Weights of a small transformer language model.
Size: width 512, MLP 1344 SwiGLU, vocabulary 19395, 51.1M parameters.
Architecture: RMSNorm before each block, untied embeddings.
MLP neurons of a small language model. Each row is named by its layer, matrix (gate and up: input weights; down: output weights) and neuron, and shows model dimensions 112-303. Each number is 128 + 32 x the weight over its row's rms, rounded and kept within 0 to 255. Numbers have three digits each. A neuron's up and down rows have the sign that makes its largest values positive.
After each neuron's rows, "raises" lists the tokens whose logits its output raises most directly, leaving later layers aside.

L5.gate196:156127141140098158063123110122151121145094092085160102152098095139127066121197065177125144162159134189185156176077086114146165130136153126201066138143124157093052095172123043079104088128145128146150133088172171223118179108151118122144108106129145137169147134106156130085103123179107142138155124140102119140144145133151081109208093114122162157080129127136178090140147112176128131103108149116108153108162096130109138071070136144136131148093145134173170126134113119144132083113118132121129149123079155106105157107161143104175108188108084143146124126160072085121193181108107122113
L5.up196:126038150143026158209101122124129129163109110119155069167123110074121106106098080093105076139103136171154143081080125176107094151164195093124092160118125157141070113152136133159115113101150152152134114176134118123119133122124172095084086106113136185126139152125164152084157119139193163146114133123154130141071135133122150089159200173161165091104159131125131131123129161107071122122121139141151132124135136130164090127090119114160144149144124109158109110094153159149068101130086097098095168072149072140111143074121123059155111128122162185134130084129104114115114092153059164163
L5.down196:158111119143145097087175149164093096153179146155128119156119116144184176129103187116111154105088082063052094082144117148078111130170091062097175161120165072106212176111159126158138142157135133141123104188100106085145068141133075129118087173108096185114181093135102116128160123044154133149154126192107108120026102126113168131108153129148161098119145139134089141167093160105100102139140102156160144144150182121142131175076108094114136124147110102106112100127110067056111186145134220092129166098139116169121130181064105148062124147132155119108125132087161153109097063184114198123
raises: "and ", "| ", "was ", "& ", "came "

L7.gate616:117197181125135169109121116163110125080159134116133157133129110108117118140122156164137146117205179090110143088083046159103085098090157132154126139181162148121096052128124112073132138121116123140132134094151140132125097120179163152217144138129150106125151074141141115152111162116101076074095184084153105151203130113132132076163150178102172108154124182101154141161144158088127162136118126104092107114117081132117133145070128066179121115109101068130096093152139156120113117135104110102102128096126133070110116151146182156136172163082091151144117086111128084112131133117099116166
L7.up616:075198185143132171126115082167100085127146199177159172152136112114096117146156144092183123173158178108170092133135077152194075100179151176151125120177120194105164092171117076081140184151138152100092105121143118126145109149114180078138057095116191166151141119112086124124119130136145086203152133159129108155195125153167073066169100143117135152127122118188151183131155167131123157147068170132156142120171117106165117165105099107118124151154120101126186126155167095119097071097120085174095147148132095149129145173119151177124133129116108092152132120111143105096118110102125112168
L7.down616:111135129139148142150163093146138124078137132158139149141141102125119130115127146115154128062121134079084125115120105133108134152117135118128138108129130169121125067150148128160148131115148101127116100143179111142136144108142160121121113170102138124117127072126158166140109161135138104162112133137118121082139140107125114112128165101092123160157107133129136156156173134106108147105111113136136125152108123118196126099111111114162122124115126068124066000122135135127152115135116129126024104126153123126102115097138152107122149109110098114123136102158089129147116125103132175213
raises: "== ", "|---|---|---|---|---|---|", "| ", "==", "==== "

L7.gate640:128123181080157164126106101129213064139111148104105108096053121122121047132146137122206150196156151078136121113090136118134039123103159173086125082130133104124199111076145107065204103168170157137091154059132097155173113085143137104153166154084137129149116145060155075139153134146106166120137119115118155090112132105142125116102091165110141155105132118132178139111116083157078118117130135149171139135098122182085140136106134166095121101093156191107142148121099145136126099140122132156153096118111151082070103093105093104086156112118119125152111158165123117133155127125126098113
L7.up640:092121182117194171192108099101135153151174155160141132038130183124140165131126137141125177121137059106174177114109167170175127137158115121069104203086091130069094141183163134099107155115178184118113038116090140119102137133150147151055097112122164147110142075153064120130184160115120166095157197175049145118161136122116123147125101122141148034142160115129151143150150161058123130129168108104124088192157099081164136144153087110104142150112111110094105153078168124083084157148138180187117182101172144119132159127193135152077103188135115147140141178068148106116169125149123086135
L7.down640:104110123111214131145151133106144150061073134160178093058066143153135135117138125121107114142066126106176181103084160158142129140154139045122149172126097139143132162127102105108107127128132132152173146085149022063174175139121169144176120144081175148153098118196072118139117155146125121142135131168040109108186158149150146165120104174152124101142134146136071147176151205151140169078145151120141108124114131101139156111136115096186085122109146101112168141093095139096157180136135151154183129120114124131110155088093096221179117195100121163104192151130134125111146146122130160145
raises: "night", "winter", "summer ", "year", "month"

L7.gate845:155115121146154124098137138108136115175095119150135112086140109112161129154142152153170111120113181128158127101029141141138132171084187071162146115143070117086104080130134133104099111131083144110195139158131077170133078127115110136169104172138122148200113134153081089088148113097125082150132118109055060074144068129147146087118065126093147080116101089140115096089158113154096143136154090145149143109101081124099153153133111179142169063145191158137133133117126177154155118112120149127126093082128106064119151100145131095104185106132172176121113182127024079122193181095109156136
L7.up845:113067133207158122125088112090120116155107151114112128113121102125150125143143079163152128148126149144112061173138130172157152166114131134164108189106106146101120067131127072110109141129063109119104119187090117180183129079139098097186113132145101143111177114142116092162093099103057123147141156061072106084178120122170170127130131135148152125100122150088133117124167153120118148094096156135108133099140129192148154129196146079125057145113132102151147102157127117138187097112120204129118138147161142073131121067154098096123107112100129125064117146153143101146154166062071110127
L7.down845:131133044167137066134168137107091146175135113151134135141133069173146083187168156188110156110132173180098123143112098104139174115154107122169097158165137138077101111063086137098156159112132164121109104090158137119127085098133096167141128177119155121144169078081160155079142060114106159167152197098113127194118149079056111197109112131132125095094142144106102168147151246118135118095111120116177143152116181127097140158164104161115163100184142082152186120127101137048127194101172141075156090143150130145151194155147131141066105125149082195112166142138181127206114094154163147169
raises: "for ", "to ", "until ", "is ", "before "

L7.gate879:137168136127118157119133103143187151130090153062163119096081183127151182105168164197157171164121174108109100093102135122146123099171146177147159127151158061099062142092083099061153124099150172170120151130148155120145169149104151092130132133191169138151115126151186120149159115183143103111140146115177158186148098142190073118136113127138078131066140118082137111114136181152122152153121151076160100117146128225078166177076166125112121110115107105104136137088096060108105134163125127154179091122112139079234130144105134118092071150181144171116143128110042147143159065080175156116
L7.up879:138189149138101127129174142151110135079132113120157134145149142085160160054153148167160157085133130121085110106082054143150142100187115155171137095156153083130095130106140131111196153126185144170114104099133118131123195143140174104104103115195115118126090105171175151092117142153161105126152119125193135145069121151121092047104163094054094119129141220140160125097160148120087122117154178113150095140169143196147120167131106151122184119131115111107094114107123107124069072147114095157111115138121176145149096118123126094106105138143141153106160087113052112195099082083100116150
L7.down879:162123123176131119149183130106069199067191112166143142113144138062181149086138209133132118109102084119115143118122121140116143136133122113168140078116136086133143104121235160120130112151126124136129068123122125161098143151127146142122080071095096153124159079152122099156126153164043128162049105159148119164129114090088085086065190094152113073111092153123133128128128059159116127125181144107172120097109125111140174141138079174074133096136106118130044000124160198120138067121128140151117102173120150195103117150121128125094125058142123157148161112106128118214114118106142109095
raises: "- ", "/ ", "5 ", "& ", "will "

L7.gate899:052103166083145162114118076106174093074122092137090121132127130088173106155150125123101151156112151106141133124103093086147132154080151126167160107185103082177155157099085134086078117083110127120130123173138093157154140103147128109185093146114167069128085111145103104117065170109085143117129103127161107116154127099149117138159114152098127118091123136090131120139146121157162177107141072123130122147133129060140174163126133089151109102134149142131151134189075105131095125085125173137128110121135151100124149190159151144120128135100146068138143130147155080088080159114194048111
L7.up899:076082133156122147139129108095140134071147089172076083172160139068143123098142120134104135136121133114145112162119090136116168146089153098154140110212093096169123156135116134115103126106142088098160080159155093146170122090135107117175142143098103077088140129183119172122097140099114152138146085151119118063156150103135156110165180158131119087107085105121143102183152131111130118133133091143098157171098140094194097137126097085185126125151134097148139130206108175134127181134130185107119136066156136107107080133136097101125158141153127139104109091154181086132037097103137120142
L7.down899:197159142159138076157087145114088161143131153147147157120101131175127134131136125132145152031140082131147105131096110162117173101105095140103092154101110182112120079166135085117187132156117158121142090108147171110093129148116073170117167142111135168116125122094108154116158088111163134157166152144103123142104113116104114112097149129101144143155121111170114058138156145085099094145079192130078184120106122151132094090130133116122145148150123125127133000110180175152147106125121123142162117136119105113166088070109041122086123149136097194113140129118122103124171092118064183156
raises: ", ", "-", "\n", ". ", "'"

L7.gate11:166151130059123143059082162143087097063154112078093169106108135107163156160125108112109106161133136123112128168109114082168117086097108129115086152154116185119114161129131143126143134099069061101094159140112098101119059199117167084147146145139109129107095120134141138151166165132109161080126109098128103132113047153177111095141199113087116092134049110107133144129103148198163146164066177142135164117157160116109108057091114133168085177119148101124171125138167087142150171126173174140111168180112120147141162113120109157159126149122107126099090069156084135087062127031160161110
L7.up11:176140156146176167106175095195154145126149118178126161087088168111130157118130112124157137116142126154092102118129137110153104123135153111115137074146121135144129115117068122132124115185104112157183130163127204169101092102102108064120083092091194161083177103157131054115205168132071124146084140110135066170193108154154121102176119123082146094134187138067085075104145080108086176098103167086099158092161120121104124140105106082115082160104111078124109125102143126129130090159132124098091151172096137139101138149196142147135163111120149204202096122168143133126112057104187104106
L7.down11:065153113122090185135077130126079165152153142149090092083096128138123097106144202089087082117145057119089096096085157101149129156117136060127158097090084134128146133105135101101138176132102101125159112075161142118109114113133076090108078110122154111098181166133138128095155170127102090140118088116157136155142077149056077120118124170133147180150114091188164113146101048129132079168138088083127093103110083152112127164126116139103131134127093097101096029107164147116166146176125091157186111155154091138130112139102073171098136153133113220111127154097064119107102103140096180131
raises: "it ", "the ", "its ", "these ", "his "

L5.gate1244:149087178120138112128167129148094122147141151118149141124155091121119136114163167126128202163176168159135106048117161136157128162114094192167109135159158066063064169132085104114089102085134140143188153113176182179126075142148138146143099132159105121148130150139166142106169190126053101107088141092147143096136139138162096123184127126091111132097169130076143109118106111101128093040112130073082177163170067131123154176119156151065119085128121147156152138174063157136137105110087128161159106101123133097145124143119157151145179179098140103154112140120092132095135107123050106125
L5.up1244:081153170182083142096134137110149139132155139134131096146122111083100157092148147210147144102139086150087118186148114195089142126118134112149112156139152144146136093186107130140129161144093077154130103166143192133160130126193038120197106113104139090122139103108141120119129163123104134164152132149165151129094138159143132053159161153129141191110120189122144136183120100140090053108107186173128204143096088116071077166111144109105112098119146104116103120154169207126103122133126091148143159118121087120109109160117100108112117134079160087108163069105128099131067131107112069115
L5.down1244:083168170171147174083140127100165129125127151116149101165141047063181121134137197113176114142179111125163146183129130164064149139125107134104134120157114132159123167182079103191078152170097107117114133141179153125100145137152086162153112111136083090118141165104142145107128126134130149118147170135117179094118166132109168109151127081196155194084095119168153152155079077116106131109070153108161197124074124099105122168130099100131064123150119139119107000176146167138155119095151114190132122121144107070126153127058043068128105179085129131113099100086131201116123121075121129089
raises: "|---|---|---|---|---|---|---|---|---|", "| ", "|---|---|---|---|---|---|---|---|", "National ", "=="

L7.gate471:125127092114127145104121112146138088079122185168126168147106174128155157128134076166059117156112075124119179172163140141181128180123134172158106141084118169146124158121162072162203120088109223130091126071157139105138142123187138086147120140138210119150116143145150123074120110176118113141147102105149127138146088129175089133173108164167098180153125177157113162146150109132140167123168163119099110135043130058180143086104125100147107192143156146141150109114129112146152100142160098095118072111140113098110127115104137141090134117170099133102087129196122073055124130139144132125
L7.up471:120114058139090156125084047172112118109082109128115093116095150146129107128146125117132119176168141127125162152113102103132163118107141135101171134104153111139129145127112141067089108117113067118172097139181084141070124125172166128086117139120147109154115129121142126070132131161146087136172072076133038111119170140146114133149104087115095099116150127121077081166106086112077219107052053105164081128118122112155182109111126105171139156125098134149100123147038146110092141112144153079121118138132126140097088100116155189150115123189077118116095146115140143159096135062157079118
L7.down471:074186107112125171124108131074097129045163181150109166098181094099068105134134068098084091151121112107150154172162083114142112113116161091125153072076149173097131123098165103110149133112097182102057156096133128128127097161154101138091132108159163159123236166152117170123103101134113145080139125102140137154182084130126158120134130142151123144145163154134092153176118097125096141104141160102131123122080108095194163107107065086132113134106165123115152000108139146105138157136142091147126140133110115102141096126099067158102095150114170165094065115138092093146131157189098203169
raises: "they ", "he ", "it ", "she ", "there "

L7.gate734:151122149148149171114102106132077134074094121105161180042142147159135102130150118145146160099129103119144176114146110173108175104142149164219145124171165086122081163107120088092124096098139156131114136128155109183142146143141108164183175180111172113094107108087149089162166204139104077116093109127192159145118119093168082110136067187123092115103151162124097112131155192119107106128110027101167115051079086124107183091115161149143103070111099119097142153127082138163104089162114103211123077156149148136087147100115197152070133082115154158135147139160129136134156174117155129122
L7.up734:130147133109078053076190101136154148120136100162129147087094149172161127154129139080164088109156171119150123139091123121121049079136134181100112127132179107111144132076170101076143165158189117085127111116105067131110139081140137115180117130149128076144139123107125108146169236181114142195098083122159154121119127162091125149084130110119119177136139147123113175096143139073166167201128133122102078138109180146094154180129112152114177130119137111084142150115064081115073055144109053130116137125132091170080095100159153164123142143152118123092095111095175049097125094134168107108
L7.down734:128138140135126160138172157136163089170162099143130156177101151077107149108096072164089098105148122161102119089166129101186138142083148144112125109133093151128144125128194165103136130125148112153063120160079131103139117145133156079159146123126147175142150101122117061167086185136115199164164102132131183131156110152106128082166122191126154156161091144133150131135153135165160097114180112083092035122039150134090118163100087122067071179046162164120121078131171157120072115125116058142081156137159134113135104145146099134179097118047204160119138079106080112076144155133152137165
raises: "her ", "its ", "itself ", "his ", "him "

L3.gate505:179110150088119157101120131110146132165094093099174103148104131150047120172120134205109104149175143180120181141056095100143118161128189126186097116130087073185101086159070118117131066106087191143151126158169166124132132118078153111137145136169149196159146133080173138146112091146150090124097130079146133137111145090154092100190112158146152156070126153090101097154100161146121132064112147090143162089129083129081122127106180094135161058089131155191155116140180123175100097143072119115155099090063130102161174106181139157181106164116155119168136120147068093107196170089139129155
L3.up505:179043128114062161141122163116141183154064062118159070203108139157055130125141112135115090097122138189129197163076091108156126131181220130171088120108122096196139080150113112150131060094090178161180155125110127134152180139059138091125148109171149161129130155073145125153099086128163119117130146129137133161100172104090167065147141103162176121080111133117108128187092154129109154103124167136130177111105097153118138091129122110193167089092134138176100061104203158150075092166093116116121155142066111132162156137173111118172100125145183095094168073169079098163143178119115161138
L3.down505:067163082198119080115148129123121141120104136174136179067138174143179099173126145072164164107122116085152040107187158142094141048137104107080157162110145203079162132134142190165146177144160087100120145157121067116100092115169103145136165134083115088078133099159134112152144113070128127102174113184124142093108143139090150126067139123108111157195137134153163156130159132099071121217147128159122124159141127122146103111131113100119103176142109108079096029143036122098145158149166157155140166151177136096102123158102170140096119110157090117118121130123196119094138101169130107125
raises: "and ", "(", "at ", "in ", "| "

L7.gate595:085151156090056060093099066106130125070162097086125130134112089155165155119094074086167134170189177118086160124037147143164189141097114172121161103172101123169111099153073100151111126084135071207112107109166112195133110164041144141154138119176182085228120127157156132143079139192137110133178077123149134131183138113158105112140118125120089134124102158126125097148113127115185183127143111124123124101065135072093144135095201113104136118116146178138105144114140087126157096116073177124152079084092163124196112123109107131109099118103099110120140158120137137090169161123103106124
L7.up595:074120152144068124164088101122108122126187140073107071104105178146177134142137122134144153136143176153078080081099132091118149084102117171139135134174150118229133120157129152124163154145100129195149136155167107120136141156107088124075152104118086080145112102122204154157103163191142173126088206163176116169154162153119125127098110115157131151164125088099094115146172136152134157113069062121149118085139083130104124138112158149081138054095130179096094121130122114060159088154110154123151103138182185110180085137054086103127097162090073075116138114111066136113106162189045100149
L7.down595:092136116154096057077154144134106122120178128151172059151161095156119141170113146113105111154164149151123047085097057117122196078184102095163124135163115133113155103213165164149129151172142155095165129146133124144185123156118133125103141135116077108149127141118145136080152194162146115133128114205108135134106115138104099105116165166122099160093112129139126107093152092129147149157147090117154164105112078137084118134115112130068072120131167129078136033177095121102160072165103067117156101111099142163217079107094104155108074101087072101122168159114097156091190149161075178149
raises: "February ", "August ", "January ", "June ", "July "

L5.gate309:231100175107088131128133100109150121174067145116173103117148088116126145150182154190132066143142120111157156137063062089120115124150147093176125140107115125154087083176117117103122100125127169153143143103113197118150148136113191120129146103155104162147152129151128165130132113163103159113118181121170080182140123127159111093181057186141147132106157131022151090103104133155140106132143159087095147095132140140121112118114169137143143081071108119193143111140193111139100131190102124116169104129086115087158170086166131142130085143087132148133117121115039136082196134117075124135
L5.up309:215102138124077142148126142160139120230050099111161083128119095114082134111126128176129087143145153121158167121055081094120107125149147099187121105126119155141096103207121068149176075128103155166184113148113196130121150157120149100115118094192067158139148132136141126143113090175128138104138176109160087173110122114129134059174148132130161151146147102078156134112130137115103122091134136121095137101162106153134160116140185152155148087101133097192099123136197124136058091162106119105136112134097122115128111098139138082142122112093128162127137113087030136087185109128091162172
L5.down309:040129120139172092140171115127151132103171114136127168100116174144160103109118162082099183103117124094131117129161185175136169104109101125053140132154136144081132135104116139150145158153145068111105121128120063131138107116185118120149089126098103115099087144164125130117126138102135139138139114121111114041123111153125103167091187099093114149176107107186162138138163127082105151181121106117118111182169142126157138153153082131114105161182118104042084048113075129109153141102123107120073122158172111157105111141102146120102147113178114126100131147139199126129057127153160095109
raises: "of ", "and ", "in ", "for ", "("

L5.gate965:103177071105119146089109144122193106161096111138132119124157122143126109120186092113147123171143155096133124176148152138118111126093189121063091155121049150095177156139084159126102113137122111141118125167155104148132142144079131122129201165113204146109104144129170094126162173062157148135139109062170157126131151127102096132128174127143129095153070132182152123139144142147110123148108085130114119110157115183062142134069137112145086092177203140109136131088188142138156110122062098148143159138161110101171156115149114133052138111125162109094116170219186177112115110089079146152
L5.up965:061167152061154106094154177194129136149160108132133228121148115176118099174108119126091124116148148136121133118118111151070058104085144064072121188090101170118124142090158131164141157172116091126090128141186091152099096179136128119138139233115135147111143081158099181186157132111136145120145105125160118069168117172141100145178118127177139116180109118204168147043162097140134167139126136050087097091155120120142123128110120146137054122122136146174158153123201186090191114185070109125114097116134158134087079108151153130126183170125163104174086168183149147111160099143112155152
L5.down965:222137092137106173096144120124139109125140095060107075157125125088094128065130163147151136131145145120120142103121192132126093150098146125124146148152095127110133131126171146123068083061082143108172182163114090168140117173095079143131159159115224120051085203117088098078144202155124171165152159177108113101174139092115125119163108125170117146118130050179148112125096098089106091140158096119069134132101125199196065051095091157087114134123143160201160079128093089174110116142099112098019120161147168130109139126115120078128119133153133153101159184137032145157090123143115136102
raises: "them ", "its ", "their ", "these ", "progress "

L7.gate462:165110139148129099142129111109118130120113087106052149150099141122122157109134083183112137127186105171147154106142115084170153083072154116107148150145066097180119088169026109122049184082078123160139152101134072139166155088107086218085032119139105131170097134122133102155151087113191055142111136066120138128206095100155105136136127112181097172132060132137089082120067109107116106112145133131147155086099140104132088120118117127118094135135088157108115117132134117114144154117135150123140145115152131111079103103105148137064118119133131145147178190133166111136155187151119144160
L7.up462:123114124168148103096091143116089067133125079115109166143157142113087191137085149073081138114124141110147130080111174111121117091085132082102166119145111101116107117155146048142102133138121061104113175138158092138165163106095146156072108135175129123097112106121124107111068061091159072152116181112083113124152107144127177173137167176130135129090114115136119129151099227145166122132117146115129104127122156105172101089141138099104091166116154156113151121160153120073161156121118155069116190115096137130134136082106124099062050151131207143166086097117111135132171153140093179135
L7.down462:134098138149151147069137134038076118111155144110114137122104154144096112057141108142221091151140170170130187092162116095106140102101074136164103149128076152133127106069084099121151185085148127131107073074184086104159128105112104180131143104090166108077124138167056137113111097109094135136125157133103123181171091122170149119105168122143043166095145164173114112156120114081138127101116153083159192000098096064155078098139110144145149106090183108159144108095120110130152126104120119109074146121114142115165099135122123179122122074148126101130063091086112105143099123105174165129
raises: "197", "196", "198", "195", "199"

L5.gate837:164154179145136065148141105066167102106115160073092151162085162149128135148110140153186143097111114082108109117119126111157158097071053138099162154113090111119095144155095145158163141145139077146132156076133143116099127097168125095129132111094180092126069095158164117120075158098146134130138172088118120171135138083188138185146088157110145132139089094069116119095188181148085073124102129110126150084122123205111139098117160106092102077134136213149114173201114164196199155141135165143126077115103121121128153217110083145107138101153110185154111203091157122111064139130097181061
L5.up837:178090199183134140165121164040109120145101160065115117110080130129118127126064143122093111120134081113144154086106096095115148124073141188143157102169110097199115072144150136171146138133141120168142143073169141106108074101138104101075187104142211139156113163103079137119091176115120141214110129141159104116112072093119138109114082128124112097110131134107169117126087143167079092139076114084128145107149127170108138081111094107112180078179102146190142132158097214157072100130071132119173023147061112108178101150172103115143201172153135123157159177113126092114145148145137129102
L5.down837:181125133160158104117137099092160137146058137089100123139120139160125083100143203139128115111126118118126112114148114126092136131115193073172065088160077133113091143131119122150146129143221086104089059145141117108089120074140125059101170111099200081104173120138140137137117127108127059175135111119134132159163135123135161175098129130137138196137129124139110106106119138146120067154077060168159139125099143163100151097127112146152166095148100089153129239160101189152098108123122115121122088142103162159122155204090100156093180158144127158141135167169113120108151114098089179130
raises: "also ", "then ", "therefore ", "subsequently ", "thus "

L5.gate240:172158154124194157157125114079188100127135071084096123131161186165110144163094139161133145168101105104147125168071120109111144169126160111075089079165062087118057142146110129137134075147124087113124119126106188128107138075109094171144073126130100135144188130089074142147133109097174118078095100175134162112131064146138123146138133127085138153050073126100093090071107137107072107006146107074114185146095072119180079155133157121130084116142101109156136108075223159145141183131167147108152142095126101071164120167175181147064133113162124136138141122168094086116152185115122088118
L5.up240:155105119171171117153146150119094136150097139159118067110136139146122111119140056035096145106142079140130062036154127120141141119160121119175215095113083116113044164107128133121075102117149078189081096123121142180111184078135085112163148036106164186039104175156157095181166121076086097142128136134136174082129178130106139152119103061171086151137105140112054128133117149103102076158129094160132120183120097126145108143153143071090161148178165089127126117094143127073193162170170096130114137139131147124174126078126149133140061101158146107100165182153141109148159182138093117128
L5.down240:150211122117096120152064118160096123158112201044131125138101135171162062192150097098130125079101133124132092101126152143162120059141085119116139170142154153146148108178147107121194172132154127163098136110128103148110139107133156141164146124172105122125090097161138154134136147187127101163134158105137135149180112141102137160097120165078134192107175116158184105079112135099127089167135102135134146140096098159068141082154135141175103137127100151138078131149113103106142135130143110077126080110126135130115045134153164093166126170166111088147095097125194132180147100175102146108
raises: "out ", "and ", "elling ", "however", "and"

L7.gate140:101167092099213128159085163088103099075081140148093154169076106104126122093146101135099097148123175167191091175102161196149113144108092156106048101131107161138115127118095102180096133088105140134122150151123112136139102143166102117112111167163187157138107165121182147103147121133182204129133081180111115145115166125177087135200128127179114157117095193121142069153155056124130149111138116146112127108142118134163086171099121135089129103145165126145168153098140149143109102094128122133183104080112106068121180089106129147141128077136143149143176165131141144152126136147132123096
L7.up140:195124126101072160148119122107143170155117094129162098096101164153098118151075096109090083175121065109158120145176145141150143069163144090117085109102168125123107131161154100086154140118127161190085116149162138123121124143149134134116124161130115175101128148060158117067166129106123073137080152099190156051126101111139059116151089131094163047108158102120154124112114125172106206135081133109109132148201145163084108184071145111119130185149080121142160127130165129153106106093093111179113152072137127094091144135150132167128194142135068060155090101155146204172159101082123057127
L7.down140:097127088138100074192104126108110131186089128138064094111096142119193170106187117116130074122081124174174081118060160160083132091109148144145099173153122157130156055123154168109084136103111124111100130143173119136105158112112109146088117085150078170126152135107136139117130049134040192105116155105149123143119093095163144139191117090090167190116155123129172116086125154116126098152106120077118146098180143166136097132090119117181150084127159113139151138099123163129163150085087136091172160074133138057190125078116125116093134099111094120117123103146142156140089121167099127126
raises: "of ", "in ", "from ", "located ", "within "

L7.gate1016:141108089162117071123078109143123139152143117173126092163113111126169094105154142202160145091140122111115133192087145148163121148143128085162076058163148146175093080209107064183161134110119161133158124133162125207134072160107153131136089099084152126138095134166130131106170134137132134117083097204171120083114063138149097123131141131123117127123110147152180127139192167104168142108095088094056100108117177095202114107039132130088094132092115136124120138187120095083179104115129103183171103119186141106122122119097085081134133107103150131124061195148126144100083120121134133127
L7.up1016:149106094119100177151169126137085089089130140083164126062069105139108108176129149157179079144078197100130077125143173120153113120117148107139149123160132082165194137090142140132138198161057162147135127128174081212143090113020144125099103114163143120083151126145103072144104159115140061116089120129073132123146177134094102130125150112134113100152126141172147140109131088065103163120134115098144103118160113119114153110131130163160146094090090051133118114111119088089176140125137123156094090114168076138135180136083141174118150130151134143139109116062105082091084087168121135149
L7.down1016:131103140153111117193120175202103139169098071141125161128130136112137121130136125177166121131163126101126126113175133141116124212126131092115145154116163117122073070132148089125194120126137129142129124075100096114185082133108162168175129158112091118153119056115189174158105153084141117146122110146141091166092125140141105091073149163157133077063139186136059101129112172103119094195131120088130147131104132146094090096128096135110170098171165117142101048120095091131074169131122115127106132111154054156067182121160110162165121173096124195134134147097172124154090138169128140132
raises: "to ", "to", "until ", "through ", "cul"

L7.gate69:144096135123114138137061127106136087141138055116144099102128127113055161132130156160086139151109129110120141152140105103157129112157166132188117124107127153124153111109087122186093086130072060110151142151127092169170142174089168163122076136167229125117049164134136178174117097142143149158096154163058119128143118128143162100125092118097142155158108106164126130110154124144150200128117080166149141134121109079089083119108193096134100123101113151102132142129156117125116110155114116174147118158142113081125154101154132114175116153085136064124078145153102132119145147141159116131
L7.up69:125135106110162049133107118070141114137171111105092115156108166119125182117133047141157153119154172116133111126134157072129131101084134125058161090194098077126167100113076151118108157084150100117107164123121094122139138082104149171093091113177129080117072131115087194100103105137170113124135087084149131118124145097176177119180118156174115167130110141159138141091123098106163089131104136158117114117081144160138145110160137140122088143103094154109141129124113138104131099131167174110118138156154089124147101058138187119072087140173115176086134125160086079079130125183162116093
L7.down69:161120110088180120123112155114104165192088156119094103113069141142133142096193164092139124126110154183169136110098126069074147085164135149165182153135101137142142086145127146108124162092173060149216115121170121095162112072112077157150119121091130129081142143091130190155120075125133151109121126160107131107189132169114123119123098122090140163124072173139119121128163143090148115105091105147157130139110180100170125140112147148150157108145120103102089107129178164143153103144096119125116124070133099142152058076108139124127107163165121130092156155093113124101158129143082190133
raises: "202", "201", "200", "199", "197"

L3.gate773:171196130094081156130096108128123121151060143139185117102089124144104109127174140166156095132156160124115159093078052128156079140145105094159133167088129116133051115176112110086144095134122159160151113146141184133098119121106140107143141139180116132169179102124172147153183101167132101117134158074143078153098102136181084080211075161107117187130157137080146088114127161114123131075110159086105123111162102132096149132138175148116137105083146130179161096133176142165130090162096126151178126136116142112138178062159093183127125162130108148104148158070065170075170085116099135068
L3.up773:211131110119065160176106106115106163145034146163180101108129116138099129141183142155146070108128086135137179118050079114122125133181136121155078155103129133134077141164120139130112097133072176183193073133138146079100163112120184075152128110204123144169155126107166132153144109126153149131121170096171055132110136128139119051193101167115138153150161115037118089129114108094134119118114128094112145111152137138154137111136129145137140116072144109187104101088174133200071109178083139157154167123084140066160145094157101139141124076103145101112130124058014142131171103120087104095
L3.down773:072085099187104131128160125110125123116167086174078131125149141089141094162110093058100129119166102095129151147169144141090167085139145142084140124118113139112169151091125155179110153137140086132097094150119085130136155106175119114134130130064168102075077172121106122116103138110110148190171101150133121088150150144119150165083167128146124082131090125160169162116160118094116152144160100173119134129098155097153135132094053120156106159176128109100098000120043138113145186124157135118070122125154081141097080141111133103110151141140147100135137114148183118146081155142148086135
raises: "of ", "and ", "in ", "| ", "with "

L7.gate630:072080210105129152111126112108128125087135089135075122138136127074130120110101152107107174147155172089078152142138108142135174165112148140141186130173125114180125097050091139141083127091091120156086101153137094168133177076097106140104123143135155072134049126124104094115066195121113139140093089109135096126128143066134100085081183155096175113160113141141141147094159139111131141141126127131178177110132121075150141182096157075184116116143148115143091111151109121155098162091130134121082112121173100122104119211154111112130149156092116050179112105171175034135055173097125093126
L7.up630:095082177146124119063145063155164178117130133174079118170158140071152144125112124099114183137147137149134159143136122140143112138117123145163157161129106102152165126129080149126117070100143130081134135153173101114156163113110122116110151091120177062111079124099111123123074178084089110201110113114126175105162131048084122113117108125151134123090122152089179121174094106160154120156083084164103153156197085114165116147114115151162145178095161113143136129167068148184116155107102164158099109091110085136152109191155141133135072150134121062139080112166162089150070150074160080132
L7.down630:153166095151171112144098174111088100121047127118162111139098103169130128126177152160110103118104126129137084123099101154105125096143145101097122154135124181127134147162123133142178120168139127147202160109142120166121099105131128084125141154160078135119180122095130126197208093137158103119106181120163098149130143144177109137169110115122128169139140133143098089140121139125092132158123149098097126108116101167140138092114131135130135124158119106174124000085171155125128101164130147135107124161123162111159116064127135140125139169160126158129136097064084150095200099175109183098
raises: ", ", "\n", "\n\n", "/", ". "